Weights of a small transformer language model: learned positions, a variant of Adam for these matrices.
MLP neurons of a small language model. Each row is named by its layer, matrix (gate and up: input weights) and neuron, and shows model dimensions 16-79. Each number is 128 + 24 x the weight over its row's rms, rounded and kept within 0 to 255. A neuron's up and down rows have the sign that makes its largest values positive.
After each neuron's rows, "fires on" lists the tokens most often at its 100 highest values on Wikipedia text that the model never trained on.

L6.gate948 [112 144 133 140 124 133 101 113 110 110 133 141 143 167 103 108 128 115  88 174 144 131 126 107 118 122 115  79  88 147 147  77 141 157 111 125 115  99 155 144 146 114 160 121 146 102 131 139 130 132 113 166 110 114 106 139 189 181 120 169 142 120 167  90]
L6.up948 [110 139 115 112 113 172 117 121 128  98 176  81 151 112  93  81 136 140 123 165 123 178 202 156 141 137 125  98 144 145  90 118 120 126 157 140 112 147 107  73 149 137 121 137 107 117 123 116 111  95  85 132 130  82 110  97 102 123 131 121 148 135 118  63]
fires on: ".", " and", ";", "\n"

L3.gate603 [102 137 105 175  77 127 118 123 109 142 212  96 104 133  95 175 121 128 143 133 147 115 156 160 121 140  94 137 104 184 114 132 147 100  91 148 112 146  88 101 124 102 127 106 152 137 179  90  82 121 117  90 118 140 114 162 154 116 156 123  98 120 154 107]
L3.up603 [109 120 131  98 118  80 139 118 112 115 106 134 124 208 152 119 161 100  94 188  97 128 130 109 144 136 124  91 158 142 118 166 138 106  85 114 153 163 101 168 132 130 137 137 131  95 100 110 180 167 100 133 126 151 117  91 155 122 123  94 110 130 152 158]
fires on: "-", " of", ".", "s", ",", " The"

L3.gate496 [159 126 135  84 112 113 137 182 145 160 183  84 115 161 105 150 147 129 171 124 120 111 106 149 126 140 141 142 150 143 127 119 136 109 109 154 138 110 133 144 163 106 141 115 127 125 135 181 124 112 145 149 110  99  83  94 149 142 112  89 113 108  90 130]
L3.up496 [167 134 121 122 118 138 126 138 109 144 157 153  70 147 128 100 105  77 115 137 103 139 121 168 133 102 134 153 153 119 115 120 152 146 156 123 144  95 127 111 120 121 146  90 126 115 126 127 127 111 109 104 113 138  98 131 135 100 143 126 125 108 113 105]
fires on: "\n", " up", " Hy", " My", " my"

L6.gate907 [131 146 167 113 150  82 176  65 152  82 199 129 116 152 121 132 125 138 127 138 127 145 140 137 137  97 171 156  96 114 116 187 162 102 164 109 101 136 145  91 158 112 148 132  97 132 163 140 133 134  83 143 122 125 114 154 146 144  72 163  95 118 107 101]
L6.up907 [177 122  88 145 116 153 194 119 146  89 138 179  99 137 110 142 145  90 116 145 126 122 130 113 124 152 166 131 148 118 118 150 109 118 182 147 140 139  97 116 131 114 148 100 145 127 120 142 107  99  84  69 108 110 123 143 155 127 122 177 145 139 165  98]
fires on: ",", " that", " which", "ict"

L4.gate505 [149 104 145  71 117 106 143 130 136 101 152 137  98 136 175 140 148  75 155 115 105 107  78 104 149 114 139  96 140 112 122 146 122 165 114 119 139 120 123 146 159 152 143  61 161 119 118 172 124 124  92 125 129 121  88  96 154 143 109 159 149 118 150 137]
L4.up505 [127 116 115 106 138 111 129 140 166 129 152  97 131 116 129 162 135  97 154 122 126 120 140 105 112 133 148  75 154 124  84 129 125 137 137 121 169 121 119 154 124 196 190  67 166 116 130 186 119 177 125 105 161 121 124 122 113 141  83 153 131 145 144 134]
fires on: " |", ",", " were", " and", " +", ")"

L6.gate458 [ 89 122 133 164 107 143 110 103  86 155 159 120 133 163 118  72 106 149 209 123 125 174  97 154  85 129 122 128 130 164 115 127 156 156  81 106 100  88 158 111 155 142 134 120 171 111 123 150 114  96  95 161 175 179  89 130 143 133  71 140 141  98 135 158]
L6.up458 [133  91  86 146 140  77 139 170 109 108 120 141 127 157 102 135 134 132  77 106 133  80  65 102 126 125  73 114 160 129  96 119 154 153 137 111 104 152 141 129 120 137 149 145 111 140 126 105 135 119  95 158 125 123 169 128 120 145 106 134 132  98  88 144]
fires on: ".", ",", " |", " Pos"

L6.gate527 [101 173 138 123 136 116 116 128 122 130 161 134  86 121 130 106 116 106 135 121  99 121  84 116 121 142 132 117 122 148 117 120 119 157  86  78  96 103 163 140 181 164 112  88 137 130 162 124 101 141  73 121 171 178  96  73 164 127  97 172 142 130 155 172]
L6.up527 [141 126 117  95 129 165 121 118 119 126 117 142 131 124 151 150 113 137 156 140 135 140  97 116 112 107 140 149 143 109 131 141 160 138  77  88 136 102 159 143 161 162 139 106 174 136 143 141 123 166  89 120 169 134  90  77 163 157 144 131 132 143 141 128]
fires on: ",", ".,"

L4.gate148 [ 94 134 130  97 126 135 123 106 115 136 136 145 162 154  85 138 147 132 127  54 166 109  97 124  95 132 133 170 121 133 123 150  95 180 140 118  82 127 128 106 141 117 132 134 131  93 104 131 158 100  97 185 159 118 174 112 115 147 151 143 108 140 129 151]
L4.up148 [134 125 109 129 123 137 134 124 102 146 150  88 130 117  90 118  81 158  84  89 140 120 115 140 110 155 131 115 150 158 130 135 149 156 122  80 145 104 119 111 129 115 116 130 147 115 137 135 120 127 107 141 103 156 137 129 130 111 119 143 152 126 120 128]
fires on: "\"", " Year", "duction", " Authority", " Website", " Rele"

L10.gate666 [125 154 148  81 114 149 103  67 105 106 159  82 161 177  96 145 131 131 118 149 143 172 118 138 132 158  99 122 124 138 133 134 110 126 131  92  81 125 148 111  89 153  83 108 136 122 105 104 159 119 138  89 101 174 159 158 123 141 113 124 145 190  95 145]
L10.up666 [133 105 112 140 119 133 105 137 131 130 156  86 128  61 128 113 121 149 131 135 175 196 148 126 101 132 142 150 164 148 105 122 166 143 136 101 137 102 117 131 167 150 114 112 175  95 158 108 105 155  95 131 185 134 173 121 105 141 141 129 117 126 150 115]
fires on: "\"", " d", " D", "-", "\n", " Year"

L6.gate27 [117 130 101  87 120  97 161 110 122 161  97 153 100 147 146 169 120  82 108 170  81 148  90 135  90 124 126 122 136 141 135 141 112 170 113 126 149 143 129 138 135 131 132  91 105 149 145 136 139 137  87 134 131  86 141 119 155 124  99 148 141 135 108  84]
L6.up27 [157  84  92 163 135 115 149 111 112 138 142 117 122 155 117 129 162 138 107 169 103 165 132  69  75 109 145 115 116 104 146 117 108 134 186 149 141 154 143  83  91  97 134 138 113 120 104 112  90  96 147 112 134 126 148 139 112 137 135 113 103 126  99 163]
fires on: ",", " =", "),", "\n"

L4.gate68 [131 137 109 132 127 173  92 138 113 119 118 130 137 149 122 176 133 102 111 118 139 122 170 123 115 131 133 125 128 125 133 145 149 113 105 151 127 174 154 144 137 126 155 101  71 108 120 153  94 143 120 133 159 122 115 104 139 152 123 116 133 135 117 104]
L4.up68 [130  99 162 162 131 113 151 134 123 132 141 115 124 101 126 118 109 153 117  94 161 155 108 110  95 168 128  81  89 144 101 132 127 106 150 111 126 116 130 119 134 129 131 155 131 225 163 141 113 103  89 215 142 186 118 116 145 135 120 132 138 106 109 129]
fires on: "\n", "ev"

L10.gate242 [121 103 137 148 103  79 125 100 175 115 150  87 139 157 122 127  85  97 119 139 161 145 154  88 119 110 143 117 142 136 116  97 133  94 164  96 119 131  80 137  91 113 115 154 125 113 123 101 140 142 116 164 123  96 160 134 126 118 157 131 149  80 136 114]
L10.up242 [134 120 125 148 123 150 145 109 122 151 142  98 113 152 163  74 106 128 101 164 128 157 147 191 136 125 118  83 171  81 131 132 149 100 144 123 173 165 142 110 144 103 102 115 113  93 128 114 152 154 131  89 138 119 144  85 136 127 124 101 106  90 162 146]
fires on: " |", " the", "|", " t", " ", "t"

L10.gate732 [117  89 124 147 149 127 130 125 173 110 141 121 134 132 137 162  60 136 118 122 169 115 149  71 164  90 163  75 114 115 136 129 121 146 128  99 152 134 122 135 113 130 150 123 135 126 139 110 183 102 129 161 124 108 124 121 135 137 154 142 149 132 139 127]
L10.up732 [112 148  98 128 135 125 104 154 149 146  92 143 179 129 141 137 115 113 136 145 186 147 100 166 125 127 126 123 137  95 109 141 139 132 147 127 109 135 142 109 116 115  91 126 142  91 141 120 121 129  96 120 147 125 151 133 145 111 121 156 135 129 137 151]
fires on: " ", " st", " acc", " the"

L10.gate128 [122 160 136 141 146 145 113 142 138  94 115 132 156 147 107 153  88 136 157 157 146  72 129 150 176 144 147  80  91 145 120 109 169 108  77 126 140 100 141 129 110 112 135 118 147 127  86 103 131 124 170 142 147 188 120 137 120 147 126 141 130 132 160 105]
L10.up128 [142 114 147 103 105 145 168 157 166 126 160 121 150 142 149  97 124  93 103 109 103  99  98 192 122 129 135 153 151 139 136 107 138 164 112 150 109 104 129 110 125 129 184 161 141 110 112 112  74 110 165 143 118 102 138 174 114 168 115 116 190 137 157 105]
fires on: " New", "%", "ew", " (", "."

L10.gate448 [125 124 116 132 150  89 112 120 109 155 134  96 134 136 124 115  88 142 141 118  45 186 154  98 164  82 127 142 120 119 138 115 105  99 115  99 154 142 138 128 142 158  94 114 149 128  98  93 138 107 155 109 125 151 118 122 124 110 103 201 145 146 126  78]
L10.up448 [137 131 110 104 139 147 125 137 158 157 151 151  81 106 112 115 141 127 146 150 120 101 150 102 137  98 119 144 133 169 107 100 149  98 137 111  99 110 184 113 138 106 153  94 136 115 162 141 179 119 134 148 112 134 109  96 168 143 128 124 121  54 100  93]
fires on: ":", " with", ",", " With", " include", "oth"

L4.gate455 [134 149 103 104 107 117 128 130  87 114 147 117 110 189 125  95 112 115 148  98 131 107 100 166 120 113 125 183 116 157 143 127 129 158 126 134 139 107 122 155 163 114 111 105 127 139 111 170 161 131 160 107 121 152  76 192 128 103 128 161 125 168 154 123]
L4.up455 [102 140 167  98 150 107 154 136 126 126 160 164 111 133 133 106 117 150 156 119 161 165 132 131 126 108 125  52 139 177 116 165 126 114  61 111 148 170 134 163 175 153 146  97 133 179 123 147 144 152 142 120 121 135  79 144  87 151 142 140 139 146 158 161]
fires on: ",", " and", ".,", " League", " pro", "en"

L4.gate1004 [120 177 122 144 127 133 165 138 138 119 163 124  84 122  77 139 101 104 138 116 169  66 114 164 160 116 146 156 164 144 152  94 134 139 153 152  80 104 119 128 144 131 130 138 114 188 113 130 120 122 135 123  96 125 178 141 118 126 103  76 146 129 116 146]
L4.up1004 [ 89 187 142 114  76 128 196 105 125  84 118  96 112 136  77 124 132  74 124 114 116 142 153 139 122 123 114 151 110 138 157 120 125 170 159 113 105  84 143 103 156 118  94 138  96 163 116 150 112 115 127 175  95 125 161 142 134 127 150 137 138 138 187 118]
fires on: ".", " Al", " All", "'"

L6.gate419 [180 161 149 108 141 174 103 145 128 173 110  90 160 133 147 108 105 157 147 146 134 145 148 134  96  98 137 112 166 118 188 138 159 159 139 152 159 149 124 107 126  91 124 153 193 144 137 128 127 118  91 100 148 132  83 139  85 115 127 112 136 115 117 132]
L6.up419 [111 130  94 148 135  74 121 136 134 104 159 188 136 136  89 122  94 111 151 106 151 126 131 102 150 140 113 135 111 126 123 128 139 176 111 153  92 134 135  98  97 140  77 133 102 141 169 138 150 128 189 152 118 186  78 100 122 141  59 153 139 120 130 106]
fires on: ")", " is", " was", ".", ".)"

L10.gate719 [109 151 141 145 149 118  99 134  94 131 153 111 168 138 169 142 141 147 139 118 105 182 181 132 123 140 139  60 120 117 164 165 157  97  97 108 139 121 130 115 110 158 123 129 116 157 130  91 133 115 141 133 117 144 106 135 104  50 123 174 142 134 118 130]
L10.up719 [111 133  63 125 156  99  99 135 154 174 129  74 101 137 156 105 122 106 130 110 171  95 164 150  92 106 121 118 126 178 131  94 136 117 163 143 149 150 137  96 118 118 115 144 181 114 150 109 144 113 114 155 108  95 134  81 169  87 139 114 122 157  84 159]
fires on: ":", ","

L3.gate309 [147 155  94 122 142 144  88 121  96 127 115 104 171  88 126 129 132  93 140  83 152 125 135 147 131 133 101 149 110 166 121 123 126 143 134 120  77 179 120 128 150 102 112 113 164 105  98 136 124  93 135 161 123 121 157 132 120 120 108 103 141 116 103 178]
L3.up309 [145 127 146 111 113 132 179 118 130 137 143 144 165 134 129 127 131 144 127 140 119 169 177 113 134 150 130 118 181 101 126 111  99 147 107 117 125 117 134 119 134 100 118 107 107 138 120  91 150 106 119  46 123 108 136 137 125 123 147 120 118 115 137 105]
fires on: ".", " mod", " also", ".\"", " best", " as"

L3.gate183 [123 114 102 150 112 129  93 110 126 107 129 120 120 101 112 123 126  99 132 131 126 118 110 123 145 119 143 124 134 145 167 138 142 121 118 146 119  99 139 172 130 107 120 146 148 138 130 158 118 128 143 103 139 137 114 131 141 146 134 148 158 100 144 101]
L3.up183 [112 135 140 120 132 149 158 127 169 118 156  87 114 107 106 121 137  60 111 127  94 165 124 139 145 122 139 112 126 162 159  67  89 158 150 131 131  77 109 114 153 125 137 185 121 125 128 146 102 104 146 133 152 157 150 141 123 124 145 171 150 131 105  75]
fires on: ".", " –", "ays"

L6.gate255 [126 126 136 169 109 122 106 133  99 169 132 172 162 115 106 132 131 121 122 143 141 159 104 149  98 113 100 111 134 153 140  73 193 125 120 138 119  99 142 101 122 121 116 156 109 168  90 135 145 105 113 136  96  90 114 165 160 133 152 183 164 100 102 112]
L6.up255 [131  84 129 120 150 167  96  86 123 134  90  99 141 108 168 112 153 144 116 107 125 135 105 147 127 139 116 139 118 145 123 126  94 102  98 130 141 150 107  95 126 124 107 142 130 105 161  89 145 112 169  96 141 112 129 122  95 114  96 103 144  93  82 166]
fires on: ",", " to", " by", " both", " of", " Me"

L4.gate747 [150  88 135  92 192 136 120 119 133 146 125 133 145 134 137 148 115 104  96 130 102 116 110 122 136 148 159  98 124 129 103 117 155  96  77  85 143  93 123 117 147 123 146  92 115 151 121 132 120 124 109 113 116 127  79 131 157 122  78 148 150 119 139 144]
L4.up747 [112 125  86 113 192 126 154 158  96 134  99 104 132 127 126 133 115 117 108 114 133 121 146 106 145 161 125 134 122 144 128 126 134 108 118 100 142 136 128  70 131 106 132 158 135 127  98 137 140 126 124 117 119 115 135 124 152 114 132 126 177 112  73 117]
fires on: ".", ":", " 2012", ";"

L9.gate595 [140  79 142 139 153 125 105 142 126 156 102 146 140 130 137 122 112 124 111 142 108 159  97 133 126 101  96  97 125 161 103 141 144 110  56 139  97 111 163  72 159  97 109 146 137 138 131 114 128 164 143 116 158 132 129  85 111 154  97 124 142 103 146 114]
L9.up595 [112 131 132 148 144 121 120 123 145 146 148 131 131  91 116 154 136 122 133 130 144 116 171 112 115 129 166  93  97 145 104  81 101 115  79 106 152 163 139  95 159 119 121 129 153 112 157 126 133 144 120 136  96 122 103 112 146 140 126 164  99 128 132 118]
fires on: " and", ",", " or"

L6.gate637 [149 108 144 135 155 116  99 125 128 140 113 112 143  89 152 123 138  62 156 135 120 139 131 137 100  99 146 105 106 151 144 159 101 138  62 130  93 135 173  97 144 140 145  92 144 135 111 153 180  98 100 142 124 160 151 106 148 182  80 159 148 135 178 150]
L6.up637 [133 188 108 100 106 113 134 162 118 106 144 112 154 114  97 137 134 132 104 128 139 175 147 133 129  87  89 115  94 143 134  95 148 167 145 137 146  99 149 138 118 103 148 161 111 135 114 166 119  93 129 141  94 156 171 131 179 121 152 142 141 124 106  52]
fires on: "."

L6.gate245 [125 172 158 109 133 117 141 175 132 117 141 153 123 144 116 132 110 152 122 126 168 142 138 109 123 114  68 135 155 144 148 105 136 144 153 191 105  86 158 143 140 144 156 106 139 151  99 188  90 105 132 129 168 181  77  87 170 133 158 144 126 106 171  93]
L6.up245 [ 77 160 149 116 119 101 173 145 149 123 140  87  71 119 120  90 122 134 108 149 129 130  73 139 134 113 128 167 163 152 139 119 128 143 150 157 118  95  83 123 114 141 100 130 164 157 174 150 118 131 102 169 135 118 136  72 126 127 132 108 115 105 168  84]
fires on: ".", "–", "$", "ong", "8", " |"

L4.gate967 [112 143 134 119 105 120 177 126 140 141 191  83  88 166 119 108  96 140 123 136 135 108 113 167 114 154 157 170 141 173 132  87 175 142 101 163 107 106 123 134 165  81 184 126 139 112 119 142 122  69 149  75 126 110 119 118 127 135 167  77 164 134 144 166]
L4.up967 [ 88 158 126 123 143 121 194 122 128 151 121 143 105 172 109 158 141 131  84 191 153 155  84 153 103 119 130 139 105 150 102  75 144  98  87 137 154  98 158 137 100 142 139 107  93 107  94 163 172 113 124  94  98 126 127 130 146 116 164  89 149 115 139 159]
fires on: "."

L4.gate201 [134 156 192  93 129 153 130 142 100 164 118 126 154 138  90 123 141 131  98 136 118 124 145 142  96 166 126 119 155  89 100 133 144 133 133 122 106 140 132 119 117 118 155 137  91  80 116 180 136 161 140 155 122 115 151 152 125 100 145 133 139 158 122 171]
L4.up201 [164 149 142 150 118 134  97 116 160 139 112 133 148 105 112  97 129  92  86  97 184 149 100 138 125 113  90 133 107 172  98 145 157 125 123 151 119 147 143 128 128 125 122 118 104 133 124 153 111 138 136 123 146 128 148  85  99 190 121  87 108 148 118  90]
fires on: " It", ".", "It", " it"

L7.gate289 [102 122 128 136 170 125 108  87 128 136 120 138 129 110 144  75 111 136 142 149 104 176  98 147 147  81 131 141 140 113 119  98 134 142 142 150 122 122 142 115 122 136 152 100 125  95 137 115 155 101  83  89  94  82 141 117 130 131  67 126 105 134  98 156]
L7.up289 [130 129 147 165 152  91 154 111 128 121 137 120 129 171 149 113 132 180 106 168 151 111 147 164  97 121 120 120  72 137  88  85 167 100 111 134 102 148 163 116 135 133 162 158 137 130 101 109 119 114 142 155 119 140 165  86 116 138 114 106 132 146 143 151]
fires on: "em", "w", "l", "le", "ish"

L7.gate1014 [145 121 131  83 184 150 122 113 140 137 170 142 113 133 139  90 139 154 129 110 116 156 113 132 125 144 115 123  97 164 133  80 132 162 115  95 107 132 136 130 144 171 127 140 142 140 129 103 147 157 135 140 142 149 176 103  99 103  86 182 153 135 122 118]
L7.up1014 [157 126 154  76 156 141 127 121 137 112 169 129 152 162 116 147 156 142 124 107 102 168 112 117 105  99 143 119 136 153 163 142 179 167  87 102  94 108 173 111 163 127 139 129  71 135 147 112  92 114  96 137  94 137 157 140 131 103 111 123 135 125 126  85]
fires on: ".", "h", "w", "s", "ick", "n"

L8.gate581 [ 86 153 103 124  92 137 154  87 102 113 153 116 131 117 129 143 117 158 190 146 145 152 165 149 148  94  83 185  85 137 111 128 105 167 109 130  94 144 146 155 148  96 137  86 107 121 112  95 141  93 134 153 101  98 123  98 146  68 143 146 145 115 139 123]
L8.up581 [123 140  85 108 132 133 143 137 113 106 114  80 119 118 140 132 100 130 144  99 131 147 128 154 145 100 151 109 155  96 136 130  76 121 127 122 153 132 149  86 115 107 163 106 134 153 176 125 119 119 124  95  82 125 110 143 121 138 131 137 130 133 103 110]
fires on: "en", "her", "eth", "ter", "ew", "s"

L4.gate492 [135 146 137  96 143 155 166 132 123 114 151 139 150 156 107 169 137 128 125 138 117 166 139 115 155 132 101 142 151 129 153 131 138 142  81  96 141 167 167 103  94 121 155  90 112 183 141 148 109 157 123 111 143  62  98 158 174 178 102 165 147 144 131 139]
L4.up492 [159 109  95 188 112 129 159 104 108 138 133 136 109 105 140 145  98 102  97 132 143 136 125 142 114 136 165 114 134 105 144 139  94 132 198 143 155  75 111  99  89 107 128 124 136 128  87 151 129 165 124 129 161 168 174 102 140 144 125 151 164 122  72 132]
fires on: "\n", ",", ";"

L10.gate401 [128 140 116 136 106 122 149 137 123 136 106  96  93 158 103 145 114 120 108 109  88 106 118  98 132 171 116 110 131 118 105 139 121 127 118 106 139 128 149 152 143  96 156  97 122 127 111 115 121 116 123  92 100 109 122 111 119 147 155 110 142 137 123 147]
L10.up401 [118 101  90 145 165 126 162 109 141 127 152 130 160 132 103 125 156 144  92 154 145 113 115 116 127 137 125 151 101  97 108 109 124 124 146  95 154 100 170 157 105 149  89 149 147 110 140 120 136 120 140 121 118 133 144 113  99 179 150 124 223 107 135 170]
fires on: " |", ",", "."

L10.gate539 [ 85 145 128 150 115 107  91 119 142 119 139 108 115 115 133 159 155 125 204 130 145 117 144 138 150 143 103 128 150 146 124 165 149 100 120 112  89 120 130 164 162 140  97 107 131 123 135 140 130 144 160 168 108 147 180 132 132 119 191 100 139 106  96 132]
L10.up539 [154 140 160  79  79  82 109 152 154 143  88 141 121  70 121 156 131  75 106  77 127 104 136 141 118 137 112 131 109 131  97 151 138 136 142 143 114 148 153  97 148 105 112 114 130 175 166 107  81 122 127 149 141 132 129 119 170 163 118 139 113 152 100 122]
fires on: "\n"

L4.gate541 [147 174 127  84 143 113 110  72 114 146 123 143 143 140 131  79 128 196 109 135 112 103 162 117 109 164 140 120 128 144 133  61 135 171 116 123 130  89 161 126 121  63 118 153 150 104 117 174 140 141 135 153 148 152 121 149 121 155  84 158 109 170 161 173]
L4.up541 [147 129 182 141 144 129 108 124 150 123 114 117  95  85 161 147 142  75 119 110 133 128 112 122 149 132 108 138 152 126 154 111 143 134 106 102  57 112 159 131 133 155  88 114 170 144  92 104  88  99 124  99  82 166 165 114 100 152 136 106 156 107 116 115]
fires on: ".", " 2"

L3.gate498 [135 140 111 177 147 103 132 151 132 127 135 194 128 115 166 115 124  99 145 117 130 116  76 147 103 133 135 149 103  82 180 140 189 122 161 139 127 132 160 162 138 121  77 126 100 115 165  85 156 140 120  95 137 135 192  97 122 134 134 126 119  91 166  81]
L3.up498 [107 103 135 113 149  63  52 132 161 165 146 155  59 111  90 138 147 128 122 135 139 168 103 107 113 124 119 148 117 132 150 129 127 173 129 147  84  77 134  99 144 133  95 133  90 115 129 107 126 109 127 101 148 154 121 100 115 107 167 138 155  68 120 144]
fires on: "ence", "iers", "orm", "imes", " following"

L9.gate832 [103 159 117 145 150 112 180 141 138  97 109 152 125 102 174 139 140 123 151  93 110 106 144 121 128 122 166 125 139  75 123 122 101  70 139  50 169 127 132 111 113 171 122  92 125 106 128 123 130 126 155 103 117 130 157 139 187 105 142 137 157  96 130 102]
L9.up832 [129 109 158 142  68 125 122 116  95 132 138 105  94  73 153 131 110  80 100 106  70 172 137 115  93 143 147 155 143 120 108 113 167 114 114 134 129 143 130  82 114 151  96 130 117 105 137 128 103 115 105 152 127 136 133 102 130 161  95 134 100  87  99 135]
fires on: " |", ":", "|", "\n", ";"

L7.gate87 [149  94 115 133  92 103 145 137 151  91 132 100 161 156 114 123 130 138 126 136 124 128  86 119 133 106 135 127  92 133 170  65 144 103 158 132 146 113 132 134 106 132 175 124 113 122 125 162 141 123 141 121 127 113 133 136 128 119 159 139 108  45 146 157]
L7.up87 [126 103 140 121 102 174 159 163 117 134 141 112  86 172 118 128 120 152 109 140 144  73  94 118 140 112 160 127 111 121  85 111 168 141 138 111 144 122 101 136 119 139 122 137 154 172 162 121 137 148 114 116 112 127 149 133 110 130 148  87 173 133 162 126]
fires on: " |", "1", "0", "8", "6", " 5"

L10.gate1018 [139 150 157 119 127 133 142 129 104 108 106 100  97 117 115 115 101 107 149 152  96 166 132 156 118 122 126 128 138 124 157 110 144 159 122 118  96 130 127 115 136 119 145  71 166 118 145 113 127 109 125 155 152 111  92 150 215 144 148 115 120 140 174 118]
L10.up1018 [108 155 153  37 100 108 128  88 123 136  90 121 106 119 162 110 106 136 126 140  73 129 117  97 116 134 105 161 178 123 131 119 158 156 118  72 134 132 111 134 132 126 111  65 123 125 141 114 168 109 129 164 134 143  88 120 182 122 128 148 114 135 176 127]
fires on: ",", "\"", ")", "'", " ("

L8.gate137 [131 129  84 108 113 141 158 156 105 171 147  79 121 149 115 172 155 157 116 104 127 133 119 135 135 147  98 152 156 127 160 102 132 133 147 120 106 166 119 115 155 156 114 122 171 108 134 152 111 133 121 131 171 155 100 133 123 101  86 155 135 154 159  95]
L8.up137 [112 119 137  87 158 134 144 104 117 101 144 101 127  88 106 131 132 119 198 124 144 141 173 125 124 140 133 128 166 121 132 163 178 106 141 106 100 143 110 158 140  96 130 144 156 151  94 121 132 139 165 142 143 104 101 110 146 144 125 117 133 149 170 149]
fires on: " and", "ings", "s", ","

L7.gate326 [144  84 166  97 127 109 135 145  77 119 141 139 108 133  99 131 160 136 138  94 111 130  92 127  84 109 144 113 129 130 128 126 158 118  93  88 126 139 140 148 190 134  95 115 132 136 158 106 137 117 137 147 139 132 126 119 147 137 138 152  97  97 126 109]
L7.up326 [148 103 186 102 148 132 102 118 118 145 139 156 121 125 108 134  58  98 136 145 104 119 100 126 106 139 139 125 134 119 126 141 143 148 112 104 120 111 131 140 115 119 129  80 138  94 115 133 155 109 132  88 150 132  90 111 132 134  94 143 136 117 140  88]
fires on: " after", ",", " because", " while", "After"

L6.gate538 [148 124 138  94 152 131 129 109 138 167 129 166 165 139 159 114 134 104 108 140  80 182 125 127 126 135 137 106 151 138 138 104 131 138 121 114 105 141 106 123 132 136 134 123 137 155 139 128 164 144 155 121  79  97  92 123 208 173 129 134  89 141 166 139]
L6.up538 [146 175  95 148 140  81  96 121 125 166 134 129 170 158  95 151 169 137 128 138 142 108 142  98 103 128 129 119 138 136 133 115  94 138 132  99 135 122 113 152  89 134 142 166  91 136 141 140 120 130 121 116 111 130 159  92 135 138 115 105 142 131 162 158]
fires on: " |", "."

L3.gate527 [147 148 104  90 124 102 139 111  89 105 105 106  82 164 115 116  96 128  80 158 138 100 129 152 125 165 101 103 186 131 126 110 151 119 123  87 122 145 133 118 110 111 158 167 118 138 119 118 113 129 139  89 138 128  93 129 135 133 135 137 134  92 161 126]
L3.up527 [150 116 107 146 138  89  93 101 132 106 111 117 122 103 135 110 109 106 123 101 133 135 130 125 113 132 160 108 105 129 114  99 100 150 127 116 135 104 123  79  99 137 128 101 134 117  90 185 121  84  61 105 167 122 161  97 138  98 181 132 118  93 109 123]
fires on: "\n", ".", " mi", "ius", " family"

L10.gate488 [152 160 119  77  89 159 120 136 140 141 109 114 149 115 145 150 126 139 142 147  97 148 146 121 135 104 106 136 161 137 116 141 150 102 113 102  96 145 156 127 150 156 128 124 156 134 112 110 130 113 135 171  94  94 138 159 164 156 114  99 118 128 109 124]
L10.up488 [149 177  95 132 152 103 113 148 126 117 134 168 154 171 111 128 115 129 130 125 115 133 165 154 130 124 114 137 142 136 128 119 107 153 120  92  80 144 114 112 116  84 101 154  81 149 157 158 171  97 108 125 139 130 143 117 120 107 123 153 134 143 149  98]
fires on: ".", "\"."

L10.gate416 [151 117 130 149 119 132  99  99 136 142 101 153 178 139  81 122 147 135 152 102 102 136  92 142  73 108 151 120 186 135 148 166 141 135  99 124 124 115 132 117 119 117 122 130  99 166 130 112 128 147 121 141 138 109 113 155 166 127 102 148 107 107 157 137]
L10.up416 [101 131 135 117 138 141 107 138 123 143 151 119 170 118 143 156  95 113 135 118 119 116 109 134 141 131 150  91 134 134  90 110  97 132 139 106 170 137 124  95 168 123 159 129 129 132 135 115  85 104 126 141 111  85  88  84 102  85 144 118 122  99  93 117]
fires on: " and", " to", " a"